MLP neurons of a small language model. Each row is named by its layer, matrix (gate and up: input weights) and neuron, and shows model dimensions 0-191. Each number is 128 + 32 x the weight over its row's rms, rounded and kept within 0 to 255. Numbers have three digits each. A neuron's up and down rows have the sign that makes its largest values positive.
After each neuron's rows, "fires on" lists the tokens most often at its 100 highest values on Wikipedia text that the model never trained on. A number after a token or word is its count.

L2.gate83:117148138148087141109150092115135133122102160088090170129108215174092126150128187165136138104118122097142144133095128099137104093110128103161081105140161170039159104105145068154190069105121125161105126136141147044092110152173124143166123151171140068084147110147138134168168091099164123071182085084138150127154132181115130106167162130101114111088192107143085142086145093150142153160103133172163157154164136119128162162080117190079123114197122155105139132140156187077107154095146093147145146134142082168146115107133161149128143122215129141153146115148116212126211115154124145102
L2.up83:090121156158095095081124087100150129147104069104085161126095080177151164138093157161134188064124143124167091145082092175128098109129138105163108122164155066095172111159191104140169086143097126152103088108174143106123115118127134133070184090074165141163113127139150124114145067088178169100172145167126146129111126102155116128120162128050156185112102110090041160099149106066176100170120082150165143121113125178174136142120121085089115150104152145103066116132113161082090113093143109152109135152170086159111064116147151122144160132201121136175146161050151155126132122124129151150
fires on: "\n" 39, " between" 25, " that" 10, ")." 4

L3.gate196:064100106141116141108105131077120143129154124109080128109130173163130122134140080140162166071138194158141170130138113134168068146129190035087121133139186133117149122180115111124175140160181109140142150101167145149123201116132122129163149186170155039128182142086109127082040174131108147162183155151107164117131093131163156141072161102122123124126137141115097191156106111149140166078121121172028131142115158106129159156135105113128115102184083111108126150075139133096094157142155149069110112127162106087095099062064099106114166158113090148174125134134129130141135146167152145152
L3.up196:096149122119146104162094115174141122074113142123108150105161155095116098099136120127141105158109183068140072136123117116112087167119107086127184147180072122141169107148149119131160178107083097121076162117130100140110157149153091125154067120059158098120146128136121085136148166054099125187119129151187128150124150122143112100114108151117102086229098131104155145127134102188157121086133140168114137138124118157064129167178130139167127109140094103149091214059186092140075107114137183100160138127123160110035133138127132114109136191148156189165101131135188137123160090207162143097
fires on: " |" 35, ";" 7, " Early" 6, " 1" 6, "Early" 5, ":" 5

L2.gate309:136107157113140124135148068146076151142091132089133138074101094111199128108119082120159106157158091161164162150154134099116114147127091119159124131114162171077137125136174125173093148164124108111148132130109118112037149116135078161158158140107087114126183102095119145087144127203155082109125135118207139106121102102116089126124134140145080109092173067090072163141133123177125069158129141167107176130082107131152134123133115076116115137106084034134171122092137169120077129070129106168181172094089171177159113170078146145155159114120154174148121068074176191141164178136128168101
L2.up309:145114120119106061143154157122099109122138129153145138139147195094129138078179154101094127200152083178190191095144189055155054200105090114207145134178099124160130148106152144163145105183119114161131215137121099112153080146130071134062134099109071070109171084119104062092123114116160136117087113119115099137141154173133152141124158100129116111132093131120138130103157111154089151132093082157055149148123098090131177145132132120108128139161100146146064143115076116159133136133080123175134131096088131183082114113131125114179165098111191157121153142145102131139167124149157148174
fires on: " the" 31, " The" 17, "The" 9, " half" 6, " for" 6, " other" 6

L8.gate328:120128112106129110106093143140063110119188091155113091173157160121106100147157109186188187143127134115087145127133128117172096132151183141125111108123189129088146092094165170087102158104135171119138126136145168119133072132121136128143090101167063162100134067164133173094192118131127139160146148180082143140126145143159154166141088147125157085135093126076142162089118154115113124111140105101140184120127065113079090146137074116174123170109128144190252195142137093121120150134107122111133111128093104094159169129177236099182157142154145139150141115103107116062125127144067089119
L8.up328:092129090163105128224090163116142126151124064160092150121159185159152174160176114114133103098122065095130137050164129190177147139143183156138169119085147100135113123117065185119134108153150134128141123153188081163126125122110081113122131149102111130063149155076050169144082163124051136141079111142086122144185121128084104144135135111129187076120079158207167163143148142110168140109094171080162102124108136148116131150128078168141111157211104085145088141105059142101089118143155138126096160099156120120117114095135128118150130147123128165117105126149168075163121143136127096155
fires on: "," 17, " 2" 9, " –" 8, ":" 8, " on" 7, " 3" 6

L11.gate14:126122112174101122122137150127115148157093127129167127207114203118142135184092074139160146133141093157161096150184183169161177112193134170104098129133098159082158110078140116107108144168090121105066102111128127127146045172193124117139099134149147064152163139084164124154194167099145123110099106088082169092179132073094119156165170142125139101089124065141133136154187093188138143144135144157159179155176110117109116128130146097149169086075083148159103152103098038126118102136134151103103144064104110138164174165113110124147135135148103151122150152120148110094194068116129135107
L11.up14:189122113179170099104169126106115163129080124141146116191086156174194114154138127170126096045162107139142073120078179086154183151152151148114065157145103155149158115157196080095084122103078122107151095138122090100149150145172121167129112097190124093160162128160121109140137089185085153129174151112125109086156125115115061118141113111156101106119104033145124079121139063146170122061127111138142190153164132116090166140160133129112184124066104152130106168157141118150138071115119125120149093086145182143116118141114125133191104163109107138153129139099167171067183134123097141153
fires on: " |" 41, " the" 11, "|" 9, " of" 8, " toward" 4

L6.gate319:109150141089095131097124144162114114123174088104095176112107209102141116157121141139210153164140152099141135095121080115093143170130123133168131110152162080123137074144118090135081094128071174144117144127063189125121134184066095146166154112126108138112100142162100193155105123160170140095151091129147163127089166130082148127167135138130078121163141154093091124108142138122176127093116093134134106118131060107079143221141091148133107185038096205135145083090151099136165126121174108128128147142192107153173170187141164093164097131142161200145119137171197129117124096121125120119
L6.up319:118096110116132141095099113220114072132140093123072142105126158100132143137098133143169125145126162126168137143169114141138090230155072124138110115115206116122184075135097136135115093158122152150109125118088156104123135083089089117160120094103097155145169128171086137183135170160179177146094137130129152150119152122115123156129146149122084092218172143137102132081143136142146180097146118146123157094132093141122130151165096081119136111054061179163163108120096156082109152122124084113117102185175117125167148177127118104104116092186184189149141162195169130084141043118172123155
fires on: "\n" 100

L11.gate88:163181090156109159108095113126109147133143134147140156149062117111111117140136102150152104126103099142079168191106138129155138098168192154061156091094170169078185113102101115110163106106149095179172167084155127149027126138109095071139168086101152114159158088083103140159161115164103171161065177166142141160114131152094079102188119163161092102149154080142077080110126125122113090129094151099177169098122111103151102118115121095119125137178110210139086160121165192109131136142158148151189104161164087091112138069095156138172148132173132156142182098142130122095115134119156169115
L11.up88:144195120106100127168118163128103115105113102135184121164093074119140112088088094144086073104143151127123171137060103172149154112054135171104142070105134083126109119161126123137145121138133101188087110127146204058063201090133103109150104121122087101146165138055083110141158117138066214128098163158115117112120117124099129183123130143127060100131152173129099089030137122181157058169122117143127116101158119134066162148090105114129162141131122108111113183157129170106152175155097139152141116120079101098146142144126137218119125129129163164116107105128148112133134139080126156097
fires on: "." 72

L3.gate382:123077040126155159089089114145161147097105078135111132185136169145109148129153106173109114114102086093100134149097139173135106144157151111074112123156086120180119065108085152068158160100129113144157101105088137087102129097145140162137082167138148199103059164156107144135151102069117127116064087147084160091192137094096127158179132105121180129132144168173110040123120149112113144127163125112159147125150176108115064128078070123165095131133123144099171159115142095094090155171157081156144116104138118150117136104096098159094131096156064128118154183091129122065133163103209099159
L3.up382:102134115139078142135151139189107157122147061136158114172146146089173139104126122122105143140133139134131107153109157046157131096127097097158073181146153156126139104147142080126153102147149120177103093122155171136142111121107163155122128071086108128109153130038108155099197145084144092202125175055103166121247144102119155150083073136176100046144081096136094116191118133153143133120106155115083156134150131104143173136137187099116109145151139117188134121147073161128137167141119157114098113158107161101085177082034108157107121101126137131139155116127125105091103131088132088169
fires on: ":" 22, " a" 18, " (" 15, " of" 14, " |" 13, " Total" 4

L5.gate7:147115083142141153056107099131177114155084063168105141176130201091104150177112141147117133136131133070089109070149202145172150147123134180175136132072184172086129118115133087167133133133121107129184120139158135085154107115108109137167115118141140184071121106067077106144188158107117111113100107082135069116132132169117138173135194170132132167157105164129177092105108106115151156128088132097089160078109131052099108114125088181080179184130078205108159123132096164120174105155097115124155127147112147132129117201142095118065170145124097114092108138143126099144132151166140100107
L5.up7:172143138085092141115052136102140204153111120172101121128160147215137168173087116148172126083113118101132115053064160130175121139157205188131130114130110122135130168204094130187099168139130122134151171213150119125153115116133144192140193147111139033105185138130115145126112098125133147099129101111151152165146110080089119109061072128134125113116145139123119150074081112134118106215110138117120147143170142140135173114117125144152084118156125127111138160153123090113115165107162121099139037102172118122136107159101124094109124097135183149148117090132099130186087141157181143126
fires on: " –" 44, " —" 20, " -" 9, "}" 9

L6.gate457:144190143148133160162118153073122148131084135146130079109059160139120155088139120120113153137111096146155100085090183160107142090144143172101149189087115147104140190158154162119072127096110081133055114129091085179083128142215128168084114092087161115144102116128101173132124128112181094058143089137144163133180097176075069114098143095121121094150079168141139186147169150141152074177130114131151179108150089190148156128070081102087114141160153080077135125164157182161139104113087141122112159096117116118186118150108138148155093122163137107140170157157069105149118152107110162131
L6.up457:164166189165119170096128133073166124143089115135092150096080164142093115101131113127165157085113117154152121139141173129151046162123110203138148132144156097128141161157131138133141100117135131133138109124157058133147102096173147203149155129160142148095141132162185144091114078166126107152100123134130068150128116158109083157117099180076115152136115054173183174140170124079125161136158051118153179141103023114107175147124135163110104130139144091154148108141155137118096086141127128078094112098135133181146166120087075122095057136120085149181076185169099193113149133136141121082
fires on: " (" 38, "," 8, " also" 5, ")" 5, ";" 4

L2.gate469:105112081091141150117155055128143133159157142141124108119136121130087089180068129104140134056080158092119146200137108178114092131115163170160137063110110119111144133120080105187194130120138175127136144075092134112134111210184098105133064166118073093100134160142147125143147100168101186192066093088125112146135145157103185118154119097107118118137124106143135154143125086090114075139082130100096140128145161191194097120178136158170104125130092143160113144132112133167157214142124153151104133099172104147112111134146141180125192154059092069132105152121124104178070146136121116094
L2.up469:152165114054124158184155105107165128173145139114086200114170163132129081186111108114126139082137123097096121133175142185138099153137145131122111078169107140130098158089127097165152161160138183123149135100146099146221141129175125117110087137121105117151137112129197116124118128127112131137064125072116126114093161116119223109152099107087131160096114112140122143161144147035150114151142095106080119128125182193176142144178133162121067149145109143148088117113069124209132187111182124100122163084159075111044127059120110146129102111102123123125136130180082102087088154133136135125
fires on: ")" 38, " kg" 9, "'" 7, " MF" 5

L6.gate90:101200171118079133105144120093148107104075119143114174133088126104154098108119099171145076143112135120107127107175142103151167141078094148125111117126088127127121083148169142123137133122116128162098122150079178100141115144097136056094198110056131152161121117149165162085146166121070133129127093167200134121144106126133127138145101086190145076084151090145135085139096094170117076074098131132110160086111169151123134082094095035128076146167101129158105151116155090186147145174162131137149176128195151117178186150096147128167138203159112159165175109100121097083129159133084059117
L6.up90:096194122120153130142179090122125118135136092098129177145108115156171114131078114193121136126100132145109119172182142081184140089124114136108126174114128070063144090071112143121114103093086180125093144175141100117129146096140096149130128078128163160118120138101184109084104129151153149164113093134160108048117195092123130043092039133114171068140155172139101111146146121131134099144113101123126134142126118091169104152126094104211166175096091120108126085121099117126137148109048157126065131098148117151159116118106134144110171109109149100202159217091140096067105137070107115121
fires on: "-" 23, "." 19, " \"" 14, "|" 10, ":" 6, "\n" 5

L5.gate436:184202116171135136122101124177135101092192156114106118125133161166138110140084151126156189074153153143115146200130142125151161192094093110142153117059196145102136096072114113146175121049126110136176123121124175129119115159082114104146098148157133122092168156159164110093079151090068130121150128063123076116076087078096084141133130116076126167160125122130108139131158098122087092165125118043128115171135127153068106167106158139142139134101118089137083145112115099187145181120181152125122122104139124145160117172116132175130186056121157138106135127146159127062212117135102124160
L5.up436:096162080149150128169187131176162094080100130211136102113152089140138145121140168136118197147081072152134113160070140107174168040126126123102112102127063196138119115100121122157113110083108153152165158116178111138134083187088142109119127113093101120129159141151125124144145125161112098131143144115103150092089154135096098114101101182094167122160122124133150164133150082093114135145106100167148173120133074186152162110145196103145158130150132117126138151105214136054096127111117113124121094109115084106163101165033152174164135124141148086142133115111167199171177124206170110108
fires on: " |" 42, " of" 38, " are" 8, ":" 7

L5.gate197:133132112083141121115135133159159083133119115113164137105136174114099130147089132103142123118091142170194136132145119135131111121140123107137083105148181117092111082140154173144093082128085202130159092095098133129125109145197095132018125106105109097210125112145135120142174126078129197127185134105109147077102135107119151095108150146117105126193151139133099147122119181158125178124099162087080138149124140160111095166169138149114128144046085189128214134143096127161121152141124107138094103154195138142166140199142142061145125091156183153103161134152197072104165172101106181074
L5.up197:106152158077167135073082132187151086092126131063132149101097178103115163117102095129127122089126099152162147096155087110119112126156157135157088113148184107064194107176142174161039113118103194112133122102113134128111118145159106158092120101155106106205137162145144143087124116100142202097160089077142170153087143119098109114124152169110078111139136128134088172132133132146128114115134130104076059130092103201144092146134048132073120165080093176117126137147084156167135157149118120152122122140173083139128158187161174075125170103177171216123147171120150137135145111104120129113
fires on: "\n" 100

L3.gate113:193184159114144106111105131162114085100117135059155053129137154110148149147134149076176041102160129084216149145096095146078119107159052125058116156136159128115187146162159105149144126159152116203113158165102095149123171102103117149166163098049145132079163191095121130129101133197140147162130161117108089146112085146171086134119139096154128091122125159113170114121126132169079124171165130116180137169171100115124167138103153074143169109085107114083115141119141156169104150128155166157165115092155131153105056108115136136118115119157109093125162131106114143113043159147123129093
L3.up113:192116118192156089142122120143120111133113127085107136148146089130173138115080111143148168132127092117174150098153126142158154168156111136064114157154071145072133139142126099118095173124111086084082141145122128175123129117102161109153167155113125109090137157060128101182164187192116142114144051138153076117093064138117088094091145163158088085116164090131122133132102110112120202117175195130113110065146159119084154101099134122206153129083114072187129091148095156126106109152148142174133149102140152143122141146129087135202165078166137125212104132129110140155057089158169083102
fires on: " known" 31, " such" 15, " described" 12, " famous" 5, " Notable" 4, " referr" 4

L9.gate155:131111113111152097181144150091163115067114182128129105137155140080106099137180166099134145108195162094101087112130186142128133180104167100078113139046189162085114120128122118111132202079100139117159136144115124161096116136082126213100090195124099111135110140125144128153108140134138144079136149110168160062150063085130103150095122125121093088083118203115113211160128084106058125117124130167071164107089160179091130093150152121145140140128094089142152167139134116112119164078138160156081082109121091141087150164091102173110147107119151185105095160135124129132149115162186105179
L9.up155:102176178147144160113108131109103140123154116188115077143120069157130152099150166151169179172183114129119077137146157185157105119136133160128116164107123148095121120141069147141159136141085075166153085108157205130132088156109116123085103158071106102153131137142156153093138186091152103110171145149138130117203095156169111119083135088078118060099108134092126137169142092147079123137056147100089182116162100128124121140150061148148134132113127106168161091192141118069157112228135115159159170100156161119124166094130132101138138114114150195122100136089141056133192099147135118197
fires on: " the" 43, " =" 25, "s" 16, " early" 7, " lower" 4

L8.gate510:164187077198177143101149104127093183149114093156137079123102114155218056118116125136144152135111078117167080149135138074130105173199085107121116136108147165095161106101115119129132172100092140117105110123153088130132160133169168132104136097138080120179164144144129157127131145136148075098153114174147123073144130111133077201122123092190118098143189031167136129101159094177104120171101144140211166186157130133145111153154156104154091117122150141103113144119118127149122150171137123138179114083150110157121161124154138124135120157100076107149119116179176107100134237130076122148
L8.up510:163217111148057090133115079103130135146138123114131114099079113129086125155104114170144203150173115119161125097127122105120097140157175138141145107184167176114121122161131090151170102216136134182192163096138131114121117165075090102111153142144132062079157120145147150137112095157096106120092132137111223130129156137087149174161139135185132097134139161136082170139139097118128125119126116241151031109139103116127156120150170129132071128119098097111128097054112141105123140132126077079083158166148131078125157055106161171114127136117177114153134141114146097164135162117117161086
fires on: " the" 68, "The" 17, " The" 9, "the" 4

L11.gate3:147135141146119089123141104075143135162138171149140143148059112150180087126097061143127095185124086111080083135169174135171132110146126151117092135206107107105159066128089132120134156134105070146093090146104138115000096088150144134124143142092140117111104153100102141121089184092171152107151071129156162100141097085107099088118123119142139075133157157097152135143172130126093133088145129162145165121135146092091128126117130135186145138176175149118174148146144227172167123190094069130101156090127142165112144125129151162083093141084097072110105171157167096123183120069129091133
L11.up3:147138113177155129141113121083098160185086109174158109096093145107220066140106093203184136160154122123144102126152180085138124098194111115126133128111085088060177089149114138093137102182106103049136070112165153123181079130153106214116116106124174044074144172143131116121095115043121098155104139125121122157152128154103071123138126094160163107078108154133140116098126132156176161165098134131091219134159078116131110195094138151145182125120132131130162111123154105110180164164184139100110109118164150146135139121113116143110134132121148142098116140115142161151140122144153076150
fires on: " the" 47, " (" 29, ":" 4

L5.gate264:181183080122111145137089072170145131153115155108110120120082109138121141094092122199127161119141119126083123166126088147158136144175187137135080134165142130070143078162110128142092104120111165159133125124070144133115075167158133107133127060126068148065163146100094111103131144114108160152119103144120203101131079147120115165092094144199122136145182121130159061124135126172119129077097149153125139107085145068102107115140122081110125071128148099092149118181094143156122192073101066146141080075162148084114069174127192183069142190130162128194108133157168128115152140142146160146
L5.up264:137111094165171081122108110131126164164159076142149095166146138108139183181132150160134167146186086136159103144088171113217091158155115182180108130192158140115070108139084145161172095074145126190121101147116078115122130170128107196138082171089092157058105104146131125168138166077124121107114109101189160089165141084153140124130146098124158117162130162114135113177183185145162131067165143125103111100073164111150142083162095175153153143142145140147101143122170146106176119056161142099085150104115090100161165105097130158077139106131158099142098123191131094150096122118136137184
fires on: ":" 34, ";" 20, " following" 8, " (" 6, " –" 5

L5.gate365:156164117153125132109130133129145116152150143163106087085129128116107187170131152123091152118076129165143141139038115147131134156135125110122155175184185131152174119158105149113083179070095131101151132093139125151168061125115142129092144110122187133126136092157107130058178106150101115104125172123007120135096143123117134130097117186112086113155090137159148106123155175162065107116071103135140116108115128114119073156135156186075116117059179170090107137138086108122102110142099099195096144141093104097110130169077174136112101179140050097077161074117135102076062148150118101123
L5.up365:047138120155130122134213116158116178129138137117153088145112154097131142168129096112128146103068147093144141152157112151096152121153075078137177146139103157118154119074073157120140169110149104184126135135106142151113157176158160073156118149086104078112140167164073139094089130132050160116138161153094189156087107089151078120063115095159074170101059141147115140075117164091095131107182127127141069087068132157143145140146095139161104046130128099078131180136136090120123079088152190129160127151157126184164128064127100101106143090123091066124129099141099118101137128081128105135
fires on: " of" 28, "-" 14, " in" 8, "assa" 7, "s" 6

L3.gate511:122146039154120123118040071082125140074088144143170124123108126118126140163113090152152112138130130109128003095109171140152151109151180124104137154153131121122168122102127141131129184131076173149130120154110162116114123116089115106068076152142118095116141141131120138146160143121129086062142106155171138168101128129134129139106171171147089058152116143111097123091072133150114121141172103125169139173201121118118100103149095177184150129154106174137115123189102156167052180106120135172129113166120111155087162147136064106124137169132104180114115148192159106143143059186191148080
L3.up511:135128106107105124143093100088072138113076151135137141151079114143166147167089097171156172119183117126153103101094157155126136096127185093154088184128186095150110082197111078101128119139108166175145103171134127069112100099183116144127040125127116107104156159109119151152146192113167166110127103093134102149157118128136213129137194135123203136148148154091124156126145124122088127125165112147161146138120106089222107120123103147142137175155036172090093083144063143126096198141173164164105139104171044139131114141092119074162175150150142136120130115144162090150127130126140122139
fires on: " —" 37, " –" 22, " -" 18, ";" 11, "—" 4

L8.gate373:150121163149124095081146114079091170204128100175165115140159095087100160166140098139196149081147083134124152069138152147136156136139124109095104103083138170112144139148144144110102064091125139065095113145117103102053093118138116186117183045164132170150173168136196150122161110123064175137067126159152125128148091143190134140158147144176121182099106102163139134154131060100113113058121105154155133160130097108116134108097147149137174185112162163161112097117157156071113138133140092144132093124117148134177163089116114164127101178083177122094070098162091095153098146126131072102
L8.up373:137162116137107127144063087112094120093124139145159206135124165208135122108117112161134143152129127158141131200110128154150165148125143143130153167148156084108089087171132155135134134132123149166136110159161147142077153141151115084135055145104106134076064170133080161117119151100146158169194116079118162057070157156076111177139121140122155199128120133092080072110196158073174115148094136105101173099116128143115112094136117095132129182121125097070121144154057127149106184185108156153130138069145145139133085183112130116172099147180139141160133197156188058127128100105129130103
fires on: "\n" 45, "-" 10, " |" 9, " 2010" 5, " (" 4

L2.gate502:118152132109126116133136163110151156130112117160161169185112179105116110090113152136119138125063123102093145128116085202142094140128084190185156192122103126127184111075120066136161075137109128093073177126114080147142079133155149132098132153148081072134120146093163139105188123090131126181113118108142124131200138134147151106154130131096103096128102080140115167113178105060164128194186134117161127132100132122137136175185091148135139121153075158134073068192130145134172178128113163132132177057120112150102191119120145126142136189150082061131128190115083093164141167073105122111
L2.up502:102097130154123161116114120084125105142157095114098167157104119156117097172082123159122147105142139127151115073081075147186085138122158139159127114177113152189121083105168112119170095172135133149123146153164123146153146139123154120163111151134126177157166124089158156166148095218111149111122140064110138090181116177108155157124091178055093096095096110147140171145129127131164108124125162106078091076155123116095156135110054138067085170174132127128099093130099120110183181114163180111056151126141082155106106113174160169100151111116157111131140106204061067111156111153096105222
fires on: "s" 26, "'" 9, " kg" 9, ")" 7, " professional" 5

L5.gate309:139140137100125140171097090125162128104152111035124150086182107191107090145064182131174170115142139124185093152154140159147120135143134106131160077194144124073083126099134090174150071087100107152124103156118196088120108111144162117084091121104137075117173121167106120186137120179134135166159126116080141116103110126070128164104112137140121183165091111158090090130146194091078156123102088107063105121177151107150151149097141176080132103095156085149124187118135158070095116176075099074095168126140151124192112105106093151123094145158102114102146114121089118097139104160178078148
L5.up309:097144120103125169126174143133131156112113135114176125149101188091114217133154171141131180145116129183179135156085128151089109108121093150122145120100091160166149164046058061128097106167144104164134130126110108133141143152120126119130149115145134159058109092155090176182174118155099137150125139103160220062127089139112093139050147131100121126111151176216125121173135131121117158098115115169108138099129145209143119157132113146119103120129159132121148088134087122133226148092141140148154053131126139108146123130141139115170140160147098139177132119053176106085147176135171056139
fires on: " the" 29, " of" 21, ":" 17, " in" 16, " during" 9

L11.gate101:145114166116157184140137160114102132113161171135108098118116112109051122099112109131140105136146130078190145097142184080100145150139092134126125101128123122128207085126110161132053122127166163140155103111095077146169071102058033119113117147062153159123161097035165142134099143111125131139094226138146123113128116069128134062121106075066129097142130147107178161090137121117150114159146128111128120092120103161076116149143125112113158189169179139115074178142081120122138142126126145130129075127183148097102152138127104171142150185099176119121096134112147170165082166116091122196
L11.up101:199155135097167108130056159132029131140161100125113150120062098105100126141119099096134121128075107146148079128099142094106148166107110115143155112106121094096150127111134137129074119137148164124129105100175083173149014108146089148157138078112188142118145117108160138115112153074107164169140189151150101125071137074171092103074201123074102121144138146160169134102174115136118082143151081116087108101113147128136090127150147107174094183147169130144166110166144151094101119133100142114067074105178160158137155176113109112155209156153133132097109140111106086160087090169102105170
fires on: " him" 17, " have" 16, " students" 6, " has" 6, " had" 5

L3.gate466:137172108158146082142155105170063109095125105167106174139149149142087094075165143100080139132138137170130108124140121108112087114111139148132113153126084107029117130064155129161246091144124121159174199089109097141083135130160166190096142095127118100159150117095153165156145130136174161088088119152148135125114128197108097103111118100101031182164079084127104128083150108151097089131110136113067147101147109121100136139072203157077132100149122162131113161182136144165164141135125085133200159105158143112075164124141089132131115111111107155105141156113077113121102107120142092166
L3.up466:124171120112119089155167229149100161129110130130131077146105123139109165116091141151132115079155133112144165142186098071138125128068186134153149178152151135142145079104167059191173119113179106129131127139094177123092141138119162133177170131104130140176154105064123063088140102106123099137114103146139142112083145113079166120131087099136085181057144119119061147159146116089107064134094115111146103100120140092154076091097120152082122173129180180104124098168114130082145152185172109205121169121123172102080128129102088184097085111136132152083068143122120162145073125125114117153
fires on: "." 38, "ist" 6, "n" 5, "---|---|---|---|" 4, "\n" 4

L6.gate499:102105072107146140099089143163131099117117121092083146117111163108124121119075117111146137085167129119165155138164120098083139132153121103178107094163241222128199113156127075154148094155120164145132131104068165122131123174112074160088078133107057114149122114127122154176194128164177164166127193114156138164101101097160104124147166165128123079151197174106092125096149105104129137112188116132065118085110101130135159192157085083132104158074104190120157094125112127177158114103144108118061136139128090133127167157165082138127110139170171162155150125104153158090155119128126154109
L6.up499:085084065130166178075096139189122108105086178085107118123089140089104115162081111127140138124179123121172150122159150102103170123144124152176115091135176198122183112166125064160120063148121115127108135110063178156118116173141088128122095126140128132121116134125115146198173121173163148158145153095147130137122095109161102114103173195130121043112181168075080110110141094129139123081161073187084075073121139157147153170166122154102127122089107172111144065139081098182151154105131112140052138144138075107148136150146083130098125102153155190146155127122159170142167126154118152116
fires on: "\n" 68, "==" 25, " ==" 6

L5.gate74:145125121106131162153136147160146087118113090158078170072164108124086119182109116171119139098172123115189141094149185126087109142133069084149109128166178156122161115142134139128107083187112146157108125130116150137134111136133048118085104094097074124233111122161112134160177113166155152152163177108134148126103123121174130051113183156102137154128154163104075121098108145031135132095164146125096142128074067138135132184137112103111143125050090212116151132123089133191104153133108115084123116128124104104110178135165141099172054159158164189134125107159138145104143094121126174109
L5.up74:112126123123112140119114115174124128096133151130067155108140119118103141177105108222130150116164145088208148093183173150102141134132086112189093116121180158124198096145088134154115101157122153160108125128095175170144125121152124134157121123090110125186126124121107168192179059167195206167159121106178144144111143129133132115068196148100130084129151179087085134063161136067147116119176138115113092130111135170138130171120117131105131141049078223174156133127123154149137148116102123148070130107137077108098148154147132126172087134172143181139141108154132143143145080162074156143
fires on: "\n" 100

L9.gate193:132152114134051147117105124083127137183141079133165115145096121132156151136172064121117156140069120111072104130098105233160150133130139120121112100141077129180112116132155082121160146128117078133148158135082140068074169131137129157134130122125116112152092153103073164144059135102116081162105156160113155099160142185177116129114132139117146096181120060175156157109142142133150174134084107104154141120112140099122062152107089112139173121151171125139144143169138111174168149103227142169134125076122130133188157107117023124140115122164143111069135079138119051126124179089153154084
L9.up193:129201081117070105128151141146096114115090142154104165153113117139099097075099097067078148126136093119151191141124147175186138087133118117126104107119176168161113157150148104110171122167080156090168111109106195134173126137118136102164108157071128052128201086150157122103157137168123172124144103087134181155184146150095159108076094106152168085157140114091069100105120105159119171132123103142120188087128137119084125136127133150073104085145136130106158119136067167120168122143130128114165172070070103091090176160119184140162151111084143099171128169047164088121168150089147135125
fires on: " a" 29, "." 29, " No" 9, " to" 7, " in" 7, " he" 4

L9.gate53:133139103173118198112152144157154130130138155175090112149149118128122148162089131107121168118056120070140161089153162163134168126170132068130101084099125143125208113206152082068169119152159108082137122182165120151113142105135145152130109102102107073154149136115121069091107174050086077195161163119126120122167088118152127161130134135128079186114092085193156155111094121192145175109120181138096130158167169146126126153134120084167143141205128110148151133166123177135074124143122165078120162149127142125149143153084145132170132110178137159115112108160134197069112181091150132088
L9.up53:083147112188150110100135130176205102112065132177079184163165143113133110161168072098166147136122142115133129098071135132167093145131142119104129146166086100116118170175164112167162096168096136118136160150159094102133149149135157112176114103142151115093154183074136170137145135106151121137112196114159123111132111186079101148175116099161099116168131123180105109187120149155095195188124109132131164192173078141102092147128119112162181142153154156156101159137178168127098155099117137162142148149166157227150131118109070132167103136171157090182115112091215126140136167122127173165
fires on: " 0" 43, " |" 10, " Un" 7, " 1" 6, " Final" 4, " 2" 4

L11.gate165:101121110114132123117193099100114192080183132108121111088088174151143113113106121127130085136069102109143148103103173158101173174143168138118101133122128255117168153164078145155160117156146095114158110061052133138087076145060121095167075116176076108138122099169170161146119140128159152129097189100160152126121145155148088111092085171128165124145095115118043123111135142140114142117162149127107091154119116118145159097152096106086072145116110168099082106128122167166135138133144103123111171129160080190159162113174127099163174146158139122162125118105121142101153083068137119109
L11.up165:197133112074118154148101129145042133124077068159125130178120129164109103110113109147123140123158162094100167161106132166143123165131115140091141125136146099097050120158114147139125155113114133130109215149120122107096138108135152182176096093093135152128052149127134112103177080136141113124124115064155137054160129124108118167077152072113110145122121186088149097104092096085175073137157160134102178187135097155074067161092178105102148123155151145163153158144129153058085166125120155113136070126114065150116160123123163181168141154121131141135156115221198108141143114149174118132
fires on: "." 26, " " 11, " 5" 8, " 7" 7, ")" 5, " 2011" 5

L11.gate141:153154168100102116075163103098163096144136100114104108090107143172108097112162167141125146140159135051167121169133134129110148199101130142124158107113098175166124116105112156085129127129126111150160146117105207176153136141062099102102094124115139126174069065121108108122074115120118092145195203104183181110131125107128098130124121103147130101180077135166176104064173151138112167097111072158165151138099145119150102112106153063149128137053121029101114175140051147101125125132109114176145135164196138112087098115140148102156165143145165112135117139166130131090129182174169098181
L11.up141:139121085186171111095067119123164102178148118173168115146085084145100154158115130095168156217109195091167085087076150123124125118088140195152162141177109073141106134075126159119163086135139168130104142103130126181168118141146087167108122125124134148135114158087108087103112150110128091155105125127160084099201159135129165133084111156106143084134078104192103103148131151105157143108082176127086192105095132154143101129211124111146133166143169132136105113169099161171163171121120114094070110126133102133089151161074093127178147127133115076134092060163169102062136141083169108126
fires on: " had" 57, " have" 19, " has" 9, " having" 4